{"n_layer": 13, "d_model": 448, "n_head": 7, "n_kv_head": 7, "head_dim": 64, "d_mlp": 1792, "vocab_size": 2048, "activation": "tanh_gelu", "norm": "layernorm", "norm_place": "pre", "norm_eps": 1e-05, "positions": "learned", "qk_norm": false, "attn_scale": 0.125, "bias": "all", "tie_embeddings": true, "parallel_block": false, "init": "normal", "init_std_qkv": 0.0279, "init_std_o": 0.00548, "init_std_up": 0.0279, "init_std_down": 0.00548, "optimizer": "ademamix", "lr": 0.000154, "beta1": 0.9, "weight_decay": 0.61, "lr_head": 0.00392, "grad_clip": 0.5, "warmup_steps": 441, "schedule": "wsd", "decay_fraction": 0.595, "decay_shape": "sqrt", "final_lr_fraction": 0.0, "batch_tokens": 32768, "seq_len": 2048, "doc_mask": false, "z_loss": 0.0001, "train_tokens": 466000000, "steps": 14222, "dataset": "wikipedia_en"}
MLP neurons of a small language model. Each row is named by its layer, matrix (down: output weights) and neuron, and shows model dimensions 32-287. Each number is 128 + 24 x the weight over its row's rms, rounded and kept within 0 to 255. Numbers have three digits each.
After each neuron's rows, "fires before" lists the tokens most often just after its 100 highest values on Wikipedia text that the model never trained on.

L10.down615:124143141097116133129165129145150127131108119017096121125128167095137115165125086146171133134141139095152113101128117121094111107118095147106177107102113129097165126156093133151155121139121096118097130103121090142086139144136116154118077153166118145131095136109087118129111128122133137177145167121109129169136122134177136146144135107138127091083135105135122099143080113116136118147137111108078126148150097107156137113149142094112128129127109165170117155130139123121108160129130149131142126114126125113087097162080130134150146124155128155125152134088145175100135157102097143105142124115190128129139103163113150121144158132171108122138106111147176162110120153157148110136129141105129152111164137074111123102147140172135098148111130094138106105116120159113103157144144110
fires before: " the", ",", " \"", " that", " de", " "

L3.down1713:090123100152085121142128128157127091112121137141165143136103133113077156123152109165112137108222156122121159129101087127144132088145151098088131128113146105131101129135139095135117115090170139143113152084077153113161121088143124144114145129139104127145144132117124137157112109157086151166129145045136074099176132085098103133144099164156131109114151134194145130099122145118155110131103101153135120139136122123146132092101103179118109125127163173158143131134120122139144092178144099133098112154128079143122129133131105138125161135168142102111116133120120121079137125153142136136103168127161107131135136131175096153148108090129127143099113108190118162121116104131080114120131162123149133123114126134137138090112142144137160133109132167096142174112110133122152111161112143
fires before: " |", ";", " 1", " 0", " ", " 2"

L3.down1454:087165149126125062169079125134132135106113146156145104145124133103140157148132142092083139143083140126118133144108156155138098096101083146116177157120131122139083128135106140124124092167140118112159126107133087092101128129189126088149114117142146084107167125131119158167123122118151138146108117135117153089117073107091166126150138101150142132173143139136175135119160119098121107130132154092148154096157163158136095091112102077130122121112150103101107138132148185095114080103142137189134136126105128127106139116137138123154126134122125079098133123184183111141129131136147129160072116138107146109131108106096159124133131144132108173124153148129142142139144122114097119145099131122141132154121146143113105160137126160115143129099196130136112152141142126121102137121157129
fires before: "–", " |", "|", "round", "–1", "–3"

L8.down19:147114167146125074143121153166158155129102123154139105156107110126125139154132178136132167131140135136153112145118141071159108148117116148148160098108110142094112115126139133151128143104098120143128092126130113112134152131149145114079148118120145105130119084140139143134180105128178099146160136127134152116152135145142117159120126163145154132163141135112155118139102135134113094087122131123092136132144115122124124206120096124150110133130142111152112110102125085118124151076113153126165121140106058125115175115137117117141139107098135134100115151122137148135123085079131117116145124154121077142154149139090091116143137159180128078120117157117118134139094122106121147150155124142119109097132137185140125145175152124144136131100124105097165099117150131133146094146144120
fires before: "\n", "ult", "ign", "p", " |", "er"

L8.down701:143174150135124099133183149119093103118097107140082133129135130134160149119105120130166113103188159123136089109148140139130130112131125154120129157177121120145126097103113139135184120112126087096131129117188103124162114129108164100179121123155107139110083106134086140153120127142120116167127135125110108155107145146137130098069117136191125133162125096115138139126132111111119080135116123100169123114111116120123186149132146117120126122145136118087128101182120111142156135143139097165153121182121121132119183150095141144105094149133069148100129147095110105156103133136145137095144117104077127095105093109141130210150088117144141101144117073092137116146162145144107119138158164132127123123125150151169166107137116142114138165114145094133098105148158162078129077158100116
fires before: "\n"

L10.down1314:137107149135121191150165134125153157126094157176120136128122078159123129129123161131139117108135164159149109112157123099122144138155125120125156120139112110100145176132100143097149144114158114133122122103117110124136130122157201122101108107073138141118130102129138107127104147099132128109177128152109137096104110124140148118099141135129158151095145113126100130055173113120133097149162140157134129101107116168094159138126154133136134114101122163136096100148125132135075143134096114107156101185176135142120105146111151095150108125165117150164085092148038149158139146130155141134170139148124123100104096101123159124139093157101117180079154100122166120094133168152094102124184154131103111104156109110127104139116140125130133121140114161101101143150136137112112144121085140
fires before: "%", " |", ","

L8.down692:161140123145136099126133135087125178149114121161154161125102090171126157130162124146119088129130138131132147151121132120153125091135090169113120093137159143138088134087193152159144118102084138113150128124149120148127186133114079160152160124144162122110083123105147136113146100107112145091134132134077123079150128138174131134141123129069176110136094097160124162105093117163130117115123082100139127124100123135102141116142122141133126137154125070103154153123130128125116101091155153135128099183155122155117145152121098164117077164163145145105115102134104144108120096114103130138124170155109104160122125075116149105122117131132114091126136072129146146100157128093110128131140116080116124135154110108129155155122147116132105116108127131138151109161122130122107120135111159
fires before: "d", "ly", "p", "ed", "s", "st"

L8.down584:128106133128138104143061134127136117097158153138128082155126106163126173132136120099163122130114155175112114092128101159163133138148112108148144132118134136120164101117144147113154122079078116108111110114128116133099070135112163115137109132133144120161112118139148139120106165117121150154118068113147115146177093187144137091151081146100128143131180112127104166121180146118126084104122169151125114124147106149122166174135098164120122140102127140149179129154143122137150118162138137149094159127127125151132112099117115129091119097092143134119142150158081137133124122108155072121112146151121096128163147170147168129098111128123132125109155130144136074119131113151153126147109150121144161143125133122102155132126115117127143098085146092141140127131115083128123130132131090
fires before: "ed", "s", " been"

L3.down1491:089137138114145124111151163172115132151102146140096152110169112165095147102102147116113091154140173132179127177113096148175136107119122139101169132078105125145176117142134097108128140080150117102114119117142111119152094131125123109134117158173117123093112127119081089151132134122158128125137120159119122162165113127147095162146088125120081142161098135122122128139136142140146117167115130132144131141110137158150109116152150136125116143132129104098098137162128106095155126136134113184109111170121113107128130150101096127142109171119092100072157134132129103113152139181154140141141128128118149128132111116110124160145152155153156165168105102127108147118111105127115142155123162106146136145109162131098120130145108105143085128092121116171112107129141123156153125083116134
fires before: "\n", " "

L10.down93:142183167123144148128109128140140091113139115065093074156113139118168146164136091117108135127190125161139129147098121089116163139135132108166116178106141108119110093122118125108116146116086120097188144138129105116109093111165093132152185104075159135129156139169150139114183124112118116173111138170173142124111141117136125099108154147175131125131153147107117149114146135113130118123150140170097124139096145146119135125120139163133108152135162095141144138125145128137150089129124114131130149222159077157158173168126145105124093143148094135101149152136136114132094104094081119124124152108123097102100125102094145112122091118138118102180117137139153143151104165132136157112130133132127093142129121137164114123108130133106123136147134106134150101165102137129105118142134137
fires before: "\n", " |", ",", ";"

L10.down1731:161142134102127118146149144170107112166153138176126108161132111118096116126116160101137105160124120093147176133103140105064131107123108158119107120089134114155115116105107150138149100101161121086135107134155129125161111144132157112147124115129103152087102113156153145173099132118132074131114165141119074153136138124152175096125138147124129213161129100120094108100138145108171112129114127082188107131185154118161142117143137115144100157153109157138131144140170112118140099117105118143142154200135125106149124109108156144181101151120158121093130162109093145142088162161143146106131102136144126073142137078167143160143111150074145105194102129107113095135117127115115084104150088115142156087074105134124132098146088103117146138092138103102132094130138105078113133120125148
fires before: " |", ",", ".", " "

L10.down349:129155102116138110155129124062106142118149112107082155107121146155141133161123176086121081158131184151141116156154160137092121129132120132114097145144146157137133140128141116124068174138097126126132142144125155156064118108115137155138086110137121101129144125092108112106138139146125154145159128129120124133152104128122115119141090099129136155145147171152113144081157144152152082158127068102139141124100139152077155159146166141108141123130137122133128122163092132121165095139137127134136135182108129155123119138117127142138138111123122133139143094124128108120138116104086125079144128159090086098104104173125108108130122137102104128139137125139166106132123164137121124158116140097130138113139126132097135095123146152117165108144110108120106105143147125122097088160119114
fires before: "ed", "s", "d"

L3.down1091:103115140131125140142117133093117069126159174143141134137140135174131160134104117131092127116157155164122102126086122127113144129117102085191174142104114106138109150111097133122128140126146101103097119124176101151102097152146094144071129088113154107161110120183097116122086074124097173150149166109119120153119174092111097150161062159110134120135132142105166139101098158128120100130140115147100128100101134190134129134104121157136104118104151144100157140141129097135120125130096106157161154154130084141119133142140115100109154145125119154127120130114092119120091111143134154147149159092154126106152127106126105139127143135146115138121136144143138141118131096129128161144126158120113143131132138141104142167142148123128118109159108126154135115104178171138138096164138160
fires before: " |", ";", " 0", "–", " 2"

L10.down315:136076098095148075106114104178114131111153151143103183138068117161101115137177111134133138130142115158132140116166082128143106113091180123128102116182124145134153097114107116127126166124147130142122129133127087120147126116148141139124077103104075132111130107139153101137144085153169131189091115155134155116159147110144134094149136119126143138113165112073136135087129175142143154110120090132132130139107090150122111070133092138157156135120107172126141127140155097125127143135137160129155107110119151109117131180149146147125136143139123156134115108141174120118125154094181100096104132104112143136162180152131134098126092111108134145150106151148118150145138166114125129137103157164127103195130108118131104122142121115141169084119090147127121193121117135099171098162132098
fires before: "s", " "

L10.down337:124103095175130132124129091113162091150160169182108128124078096160136164136150091160145117122141144120112154044105111116122133118120114108142152150102134135081157125123123120098123113147114135109087156148137116170149085109111155146138133128136137138121122097152126131139128133134145141164138154109106160173128099153128166129162130157117090167135103146095141087137110178149121128112168157136160109117104147141142061080112101141108114125151134177116130167160105148107126134124109147143151105224158112141116143131124135124120180103099145133111100149147104116123106148111130104125092138142120152146129143152122148155113121088134147126133126128157169135131182106085092105127152154133121126131156122164118076158098126113118159090144136125123142177161148166112115101130147115
fires before: "s", "ter", "ant"

L8.down327:168094089125123158184131093066132076101164163145142142153154117158162106140145134148146140143120196122148107140121128123105084108112179125147125137094153147132152110095137121097190133148132139151124134153156165123117129104159120120086118113145105116115109087121120100132119123150115136164160149104159099111139103143112132133128110148086152109118128088105109149132119158121152115147131106146160108142142130143155140121155170106131124154136087112133147117141140112146139092113113082082124104136123121166178148172147150149115125156132069144110115133094109127078099137145165113135121171101159129095138133097137103155167111090110119117126070121120103127114135156108133093124117155114122165091117117139108137110105138153094127147134127158169125141130159116093134139138123139
fires before: " |", ";", "ci", "d"

L3.down1654:153122104124109120124166121131145157153120131110136120094133121155114106124157101127134125124124108143161125122149073111125099121105130108147148117166109106164147106121128126090093102098182116085139122144137150107174117118131123104194152123095159126113138133146132140110136124086156130103134170135129112142100131136139133160121142133092135153140095034115082151146180130118132097167106150127155112119129112142175148175155126146183165139124101112120176102133146122122139116115117143155108066127134106120139112148138156116095121105147086140135132125182135112114131116145103076082139110140086102126127148128134117093158109101126122128138126092130125062136143128118160117140158134123146124092176135130135115088113135169134126156153152154105109109162101121098148146113115101
fires before: "\n"

L10.down27:169168102146096110114100114154116139149113142119099142078169161156141108155097133139146119096163127113082085121074137098161123097122131144150135114125160123109141107139101143124143162097116131119145120121144156137121095156178152164102121133133157102110147090121102133108133135122133110093113150085137121123145114142130145104127119086098130103090107097124146116099146118176139138125128132117116067129135125099133147153117093136143168165159079127135124133149137147104120118119131142122119114187132158153124085108093116146093156127104139151096126148155132107159140139112127125072143128140163164139116159152083135161086149147155091182103126159095091120114112146129094126174139071088143168122090089103115109119154148167136150139175126139111128121109129149141090160076131112
fires before: " |", ".", ":"

L3.down1064:126094124111112120140124105131056113095108125170118098112092099109133135115114102156131084161148111140115158159123105128153172146162113137138110153122120140136146123130145111075125133127156113147111165122109118117173107121127137124126127113120079104104148129169165125140087145132126148119135098107142140127148128156121120108140124162141115111142102116102180150089191148148094133127144140128163100165123126150138130129102090110086107148093115126123062113098077129111161131115103107128110103152157135150183192144134112112121131130138155156089102122151111118100095171115107105140097166156145115080160125127140131095151129109162144131121133110089137151081105117144091091115131134126159101149059134140158130155083097138128166126125093154090177126122148117128182077166101131
fires before: " |", "–", ")", "–1", "\n"

L10.down1732:119146122173120104109172112131100139115138152177085135157129099135112128160147138157122102138155137142121123122115113120140108146109147115185103094105140131099110098109152110144157122129097119104170108114132108167125124090161152147114160094178089106081081102119126096136087157143110139133131139137129149093181086146146137075129120159147134135137148090056121136128152172141152147134136105138169078130120121124156172111133122149110144113134146149152108103166101106096115112148154120116129150173144117103111138109105150144140103100102100154112146103155099137146105120109098097129115146114105142135096119156119110094088118165184126109147130143116133148124219125093118119106107121122116132137118133123127152106109118124155115147138105148136130115123105106100121161129142143
fires before: "\n", " 19", "ra", " as"

L10.down171:142117138128122129102105159127102138124128137147127133158155163122125119149134143145138136142166146132136091156149135131110108149119133164079142111114171140131114082146132128120116138073094070109088125110164168112116087114186119134115149180122127139138128177142116133173142125126126138134114109112126148155106111138091108166115118107138139110107166075105157156087113148158147129144127141135082123139148157116103165062162127107143142133107122113082109116133095155147170122183144120120129100147106108132123136143106086122136135136094165145102177147110123125144124138159103149081098133183078145151101129108087176148109151155128176145158099162137120164166153134113101152108102113129114133098160127141123108171102140165116138115140155131141115094092159135085139127146136130
fires before: "|", " |", "\n", "-"

L10.down1177:136176124096118081141138141143137093157137122181121155153119130085136118168148110145117165123131125145084067154127096143138144152174160100131145101110121101128118138113106107103120155094115107144154100093069143121113103131130111147172110102102139156086108123135157137110087156097132157114114097141093133169128080123146115119110102136115138115096119115100130137128134121121187091153140126155087126100130084113163155098157112141138091133120131116127139139122146127115128098098124128129131135191127127141141160103151117174133155119128109138127152134136155138105104111123134122117100139150091166128150150101109120130092084087172150131138142135122087108140127133163096147127151162166159081134185091115100175128149150096141138101148160120165116099102080130095163126127135165
fires before: "\n"

L8.down1480:116154144124096177126168173129124105116173160098106126187124127090121109116097109106164116134151109116125121127114170117142101142089121144135173092139157151117103129158123144173106124122089134100136146103119142128134141146145125153120126090132141122116075130113110134119098152113124135109137182135113134192136133117116168110161116136140137135162138110132144087118107126092193125097165120134080105138122090113118114129140072143183125131155114120126112074147107111152103191119119138150183086103109097118115151168134080112133092161166136107124101125114093150130148100169132158131071142127105103136079084126132166132076127102151143150114139122152107109146132157081122145142093153108127126108127145119131111118097115111137121112146147128129160139139088145124049111089094135
fires before: " |", "re", " ", " the", "ight", ";"

L8.down802:084116145156132106095165125144134127136134163136102148118126116130126137083120101105113153138174104102156099107144106103120126129150098174093119129092078099121152112126117169141120137130146138117131132174133089168100147140166110137115131153126132140128137155091166103131100105156120144171143128144081103136147145164107132170085143100146154140189068110157200140144153098174129142159076126075161116175095124087151125134155106173100143120132118111111165136135142166157117142165123116135161108164125095147128059121113123116113106144136156082124135168083137137143166116131127143151136099120129128135140132174124110098134132135151111156150090100152115142105104134130072122139138101128103147125154113112085116179122120136102151132129174115110137128109102157109112112147122118
fires before: ",", " the", " he", " she", " "

L10.down52:164110114163107126135076131163101130125133130153122140129150169131109148122110127128143148115162140161128145143140136143114162154141148119148083126123103163141136112092133125111129145115127088104120172149118144148112142123111083170196114168129190175132128116108117118124142088087154170144123114104127144129125129135080134129120140099107117080143082085107158126129200156170152107108161144139089117126154121133095121088133127118090103112134129146086154100129115148115141115100144147168133126156052112133131141089126122139136138110159118104134155134105125149147101120161152117151139086159080148126158146092102116147157101135118158118153177128117152122154155114155127150121145136135135145094134158154127097091069121133136126153095127168129131126144079124125145083106099118
fires before: "\n", "s", "son", "ction"

L10.down1431:145146134123110135132125126160122132089112148166135155123122145094159125169159189123086154128176161196097129130165103160125161139112111139150171112166143077109090140118126120086177128079109121155133102140117172090091098089115151124144129096124134104139143147107104156129097165130128092137140114105155078113129123158106118151119113117096105147124104119130138159168161144084097131121149128129109126143116166138165162093108132111153120155152098159152163103194106119124126148135137131138107119209112165131108137156138143117076171133146120114115136105133155166113102150143085115124156145155144130142134128163131125132152114103122111120096108099151139117111102140150133110128109145115097099122115087118121158112089121116137090108173121111140126091095186140147101137133165119
fires before: "ed", "s", "u", "ly", "d"

L10.down1694:121159140160103135162113160152120120164096128147113141116142107116171125115123136162159136093127112103085078142141122120157080095136169107176122118141154142129118102131144154107152138145129145129112093131122170121154183151129123129116155139139151147135117093147150092107127138143108100131153138097179107074131146120144145126111120133144158110126156128125089115149126112095126101121103133150120050138128145117148157150135154124166113129112140156111113078159121105125087129149131171100110119067096087137105142133149092094144114114154124111161130136135115144132109134122143146121070138143197122129132139103152163149137142125118146109129142090125153111143113157147158098139124200103116108127102108120151091163141143113188146146119088112152152124157111118109077112113124096
fires before: ",", "\n", " |", ")"

L3.down137:098148140153112121130167126103133110144099148153095126127115138112114106117175130157123133102122114150113133133111166111112112124112139086164156132116136132183104155125122126105126121144179098119106164112133097107139171096131143116102139099153129168118130127098115106142063155176130170144149124118117112157099076162116113149151140079148096077126163113130146138129099116122108154112134160130108143111188186133115157158089113103131182145145081122138092117088106128179161130138109091127094112172098147121135115134102155114173154129097125124126159119107136108116140148074119105146137162165137136133149120139152130153131107135167109133124143122127142135136142143136110151109140101090115109141108151123126157125147149146118146140163132100108157136125142130135144151140137114
fires before: "|", "\n", " |", "-"

L3.down603:143134110125147088116153121096135132138128139062098101132123127113120128112111109158131141125115129165148155125134161157131137139147125121095124192180132089157130132150127129084154124153098157127129149143127084149139124111133091118139125152171107086117145092164110110105138115163104114153134168167152126127163127163113159136102094104208156126147123126134123151129128150079152110118124138136145118108142127148169190136171122131140130139128110138117113107125107157126101132137127106131113157098135112118102141108150142110135117120095101151136177140124139141134137144142111106140133144128104139110133177163111129152085119165143125106110125160112119124152194188156122143088174123164125148167089144123179158118142098073080113129116130121121077149166123107059137086096095102
fires before: "\n", "-"

L3.down283:120098179106114141105118127121102147149116128141123135134115139153141151118093108141115081123149138144141113136107092106133150166105118119177120098116135112119119111103123127088150133116151086123124126141076105135149102109111119112111174141092146087105122135111144160141151176130130163167130112139141103172113154123111123129151100148101115149130130118101126105082122143142100093145214119131106152141169117131157107125093110121163150150091106140166144143119091157095139146093145068082132136096121104134166159101136130104130117127123098153114089151136110152090140120141100131113118141110157144089186117131129153126160138097154119126101111124127108131145109111118133164156080120130127110138091140136115143126118148099135095114139128148171104104162116155144149123113107170
fires before: " |", "\n"

L3.down950:106095149117129144152098152143137128125165139120132140131136101123140085163102078133140116146168127161086150141149080114160122143148123085120131082117138105128120172123150156123118109119110129150118132102139147175138143192147146137087132117128107126113188150107138159137129113139104146123169090115135080126146147129172128102171132137147138134079100110093126149123102148147145104121165133163128084099125155139100136149135100159153143162152143112113118147102108088101087139100101147114066126151151079140136165112150156138115148110143131123127096149128122137121099112122105165125153140075146100087113122129166102133139134100131140145110129091125131125098121082109139117086130139109137111106136118107127101126135144127135111121163114129130160117066122121122132130127111162
fires before: ".", " as", ")", " to", " by", "\n"

L3.down1011:116103142132078113151133119110097101151134111148108119130153102185138141132086083132139116139201132114165128125114105127146120119165142101146096128094101142130120146093128135130148149116196132165101096164157145172122113152104104117177151181142110142113129130131140154155106111111109112129132117165141073160118108121141079168108120122140164095103062151147092165114132120120128117153132160076135115099116114088139143140136121156131088147146112085172103129137142122115138184108128139104115110147106088129130155125167096110107092147142097124118115162117163113119097117160134134145091132096154152098128123120161096111136151098143178129145105108141119141126139110127105095129161134114115126096139142142143163111095142108124099099121115096129158123132099119130140141136140155
fires before: " |", "\n", " ", " 0"

L10.down375:108107126165116134124143116095128128161145167104109134089160120153131182136110166136101124114144111143111118143121143169160111131122120124102140111122135112156149143094144097144119128152146099103130119165138121145087090157108134137145122128093124086129089122118104142154094139101101150117137120149109086130145126132083100158155146134163149132125110077124145134169145139115137139147121129091149140109116147117137106136165139141099139162144163132134145112132120166145105137110100116112097099212181129124120106183118125139085149142109116148128126155144089147090145148135105166140153140075146113179116116143112128114154119122116120118142060111139112136096126139163116111106110089123114144114087122119066117111130145169132150155149153104156135105072113146142105149111160104
fires before: " |", ","

L10.down916:123106096170098124122108123137147149157149134152112143125181087118129116164136131094119107149174120133153130117115122109165110148158152123180146124123128117139124134118105129097111170120132156125147145129123138165108124098133135120139126092097113119164132122122128122134069140157158123136155108160142116146137107139103102155092133125125132147163126116130107153136104093104128145105129119077155085154188128119139119130104129111165131165116110120131139121093159144121135154158176082121152150130176083123132133172129115172096117155120118122132078144123159106122126121083115157104138148131126124106175140144081198154139097134088112129105111121151072131140097173119120106101161144098139080111139118092136133161109109133116104140112128100128101156101123107138119113123158134
fires before: "s", "ed", "red", "$"

L10.down1538:112178123106149116135133123145136150167126100149089137146133133116123113128135137131131141130156130114144165118115113108121159094117104122179131143102156119108083124126119150135135144135120107107104139112133083128142078134155155194118118097143169125089127094153119120165146135121158141143174156176097133136140130118156088170158110100136152119137057121162089123083108172120132138106151095098126109135180150160153138126153145120147147107109097145106130161149171124110091146122094108135118143185159150150115136101135117137103153099176124128108164145083095115139125085117091112159119155125134132122136125104147125147134135148114095139155099167171128122133176131091138147132128146116142126109088098162121119120115162164137088146105102104166105065118087119116086133131100088
fires before: ".", " be", "t", " not", " |"

L8.down845:117142153141098123151110078140134093175140168111153159103073122132161096129136167099130189122102195113163124138105092134132133092076138114085103127144140105150105111126134127136124127127117119137142126151162114144136104141108113097126113109133159095156144132167109123101109126159124149147102130132129090146105103112101122101137122141135166144123149117125071128145135133095158153164111106096148145131127148099186136113117116143103126111076134124099115080120116085082134111096134153106156120184108132137136121108131151105123126106139110109181140124140172104123103142138105156140150144132146084080096130072125164142121089181131163165113109113132149135091154164112152118134130122138122162093196109107130135117151155136136120131132131156101091122098159128139147104120085137
fires before: "%", " |", "ia", " York", ";"

L8.down614:095114108130135149140122151127118162124142148133094164113160090167122114121144131077148145131101113136109104148147150092113143141114076173116120157100069149163141125116164109123141159123132190102138098116100168076168142133137129162143138133115118123132115155147158113134105109136126113147183124160141118111123137144164179166106118115098135171155150109149092097121141133110132131131116102159174133144120103085120146127151093114102110163172125108127157106127112161132166130135117137142127134119094114175111117107113138138135161148121162107130100153140129127132143086133111150095170165108106097102161147139110165135127105111123153136130117097148126113129175118122122124080111110112108107121153115146130151094132146145116133103164146117106124168102104145103069113116079135
fires before: " |", ";", "les"

L3.down1710:071109143130115130166122130149094132125140106108093137101131174109087151120122119142127133155130133131140143124122142127108166116168127091142107137110161095144110100162160134143117121164098150080128134140159131121095115151136141133101161148134115141144121115090156108162092118125136097117117135114156157118115146107167109164082191108183131097134099139147091150107160151105125157130116143108078115136125143124120183106137133125147115156154121131154124130139100154147141128107106115160152125080145112134114108136136132148153129095126127121142104174099097129121129111083085145128161129153124097139114155126102151090110171148192128120147135124099133141101153150163149160125133128097144136148104140121132120194094082135110137121130124134100110136138088071126161129172108091
fires before: " |", " ", "-", " 2"

L8.down897:121167094124151102133113087142144112126116111101136090132169122123104124135145072124132129128114109112138143153113160077110138112124121143181147149114156145154157187151106146132099170106088137138120132111118113178127124094144124125142142153124138146142137103132095162182139141091094077108134128130099145126127120095116085175147123108101112120100110130138097149125115168145098128156076129140122071147148197140141174109091139124134136146161107119112146119114160152166112126147143117116121108146134121157130126159143136137122146148173099123148136134127163106131116073086115124108135140146160122160113134098147161074108093093110158090142147169084107129139146126133124111170152116059101110152116136090138107115138127155130127171134124124117151143129127171131095165099148090
fires before: " |", ";", ",", "y"

L10.down223:172117116147094118114163135147121109113121113153131109160107121106140151147149117156107141130172160144118142126133144105088117204130143131104143139146181109125140151139118150106144086122151122121139140149154104141143075106133112123121128119094146100171136103115160135101094139100156104134118125164190124118120191132098130141128120129114104187098137086119164138093155120137163119090123125108094131145207128137109143071132089110141097136153151153126112085126142138149130128111144150159155115169144117131121145135152123130121128118145146114130139134167127120151128168124131115130097182099118128129129159154103124137122116085103114134122102109120103143085131118125131115136126137119114144086141160130203154156093110122147153124119112109158182142104120121097125123150115111
fires before: "s"

L3.down306:122159126132148139114152095139059140148160121177143143144131105122133086157140064123130114153175117163136129104150090111139130150150161122135100110138098119102133124123149160134123155109144116105117134129132142162151121124167122123140139116115102118107139128142124151123095130143087077113143128164119075182120126101125105115142094147087106121103107161115082145126077123109156124144139148119146132094131148099128129127147168146166125130127138101146105138154139121103132181084118123148098132119117120134132178149133138083132121152164141179102137143105114122108114125153153165160128136123140165081141143116191111137108144108140116139143109113125096175107108088114127123123132142147135140091137124165134116140115121129127080081116117144153153147101127121155114161143146153
fires before: "\n", ".", " |", " (", " ", ")"

L8.down664:146144162120100101163160132150170104149123137167133107146145107146095150133104186105164092113171113163133154120108134096143145120129148147109128144122097171141149093076136137155116090106147106134103149142142144135115097081093086102120135124117132148076152107149133164187123075122117152124098103181158130115143135127119109129129150109147130092123164111111152122126129132105121122148144119140145134127100127073116151107114129123145138125118144153132134135128158093100134145139127093097147112174112166096122124158120112129103128115114103097100138112127092135146148159113132132117133150112084116060164141122107145113177093130183141153155146076138109161179113103134149166110120094134173107128108162084149137126175125113106149086139149110149124133131140103146135119140123146
fires before: "\n"

L3.down584:127125170147143124149146132155155117106119139178151141090073182124117161144147174154118094134108138150093127136125113115104148123162160118115092139155136109130116164135154124135124106139137102104114161157150119107129145131107138144081112090143107123144106113160096175113119077162142126124146109074094145114129131153110147131143100107111120155104139151116143107151092116104166113123129128145122130166144124142116116093084184118117189118105102138111157101107135108171094139153110146146147171096124117147110130142116137121146177105117148096125115122134129121117172127141135168144119155154130092128142124130069092116128154150126183116079117202133098137116147096119159141166105145127139108155154110146111092109149114070144157178084098153118120123094162126121110125157126193
fires before: " |", ";"

L10.down943:121142113159134149105142122156125111079151105130139177126120121111161151151153099174113157108156101150141106155115109085104159148135155142147098099108155125123155157174108116113148185173185056126109142088097117154133120133142151143105100116104165190105125105125201117131124145104104114091190110089125132137126118087143101121140104101143114167130105115140160117133148125117161113122152108110098113138086113169145113132161163154102134119139127084098145160122099179166164106080150149118160098144167103116142147135130095125105140163152142111113110137140130121109151164109171100106133174109126142125104131134168144141113100128105175136103155090104133113107112177126100094100127119134101143144151135137140109140121148122135171139147107158140136131097123151113099085139109081
fires before: "s", "id", "ence", "ing", "ce"

L10.down1626:145091124154100169137155117145119091123088125153102155131130168142165137149090137159169099157177124124150127131120123094112131135123089130143096116151166122146095102062135164122137130112105126119138151130129153112149061168103140129078164159121153135102101102132115187095050130117127145149145139159143125148128163178119100134102127125163134142104133131104114089125152148123131099109153112136126116116143099106140138076151183075128162123121118118150131131109155120104117104126146126140127152153145140141142199089109107092141143149124115125088157157110121138134132149130153105137072110137095148110117099107113142131113133120126095130122121101125107103119136111119129100178112160122110115147141143103112116150124151148128119127137160100116122157110140142112146116163122160
fires before: " |", ")", ","

L10.down503:100107132179113124120146098113133123133137132133120147114143124145134162127114100104111110131168110151138081104128141132111095109137157141104124138103115143137163134116134134146105142121122124106129112155125095119136134111100093148108139124120129129148112155169114127186100136135088148119126143136137098130155170159096133112114113138160156112120091151088145112122136158148100061115103138106139099102118144151173083123149110150090138131135128098146107149140134153120165120166086150167130141224163138181108117149109113132118124139134112125119120164091160125124136131092134173136136130113159155154115123128099103127100141175168145196164103113153092140111150169133110124133080132142082103172082129130120147161105114153159129095128148132160091116130133176111134114114133129
fires before: ",", " the", " she", " he"

L10.down1514:113194131116156124117139135174137112190149116161115133117129146140162158131154145168128147117145091131157092129136165117094061050139110128075168115151156155136134084121038106130116109093138110131155123112166108111150096161127134165147136181110149113105120143094128112140130134096135144103076144151141097143107119148154154086151143112132117174112164101109101067157149133134107143163115110144111132073135120082081163126103141121113144140110150141103122151126129069081105183120136101126146136183120119105091104114128073138149097115104157126121115161153142146119126106132114126121152137134124084105101156128095133101132104169118123157141123133119125116128112112072156139119134131100147141108135159128104139138164115125161150120135108120143132107166127124121178124113105131
fires before: " |", "s", "%", "\n", "ce"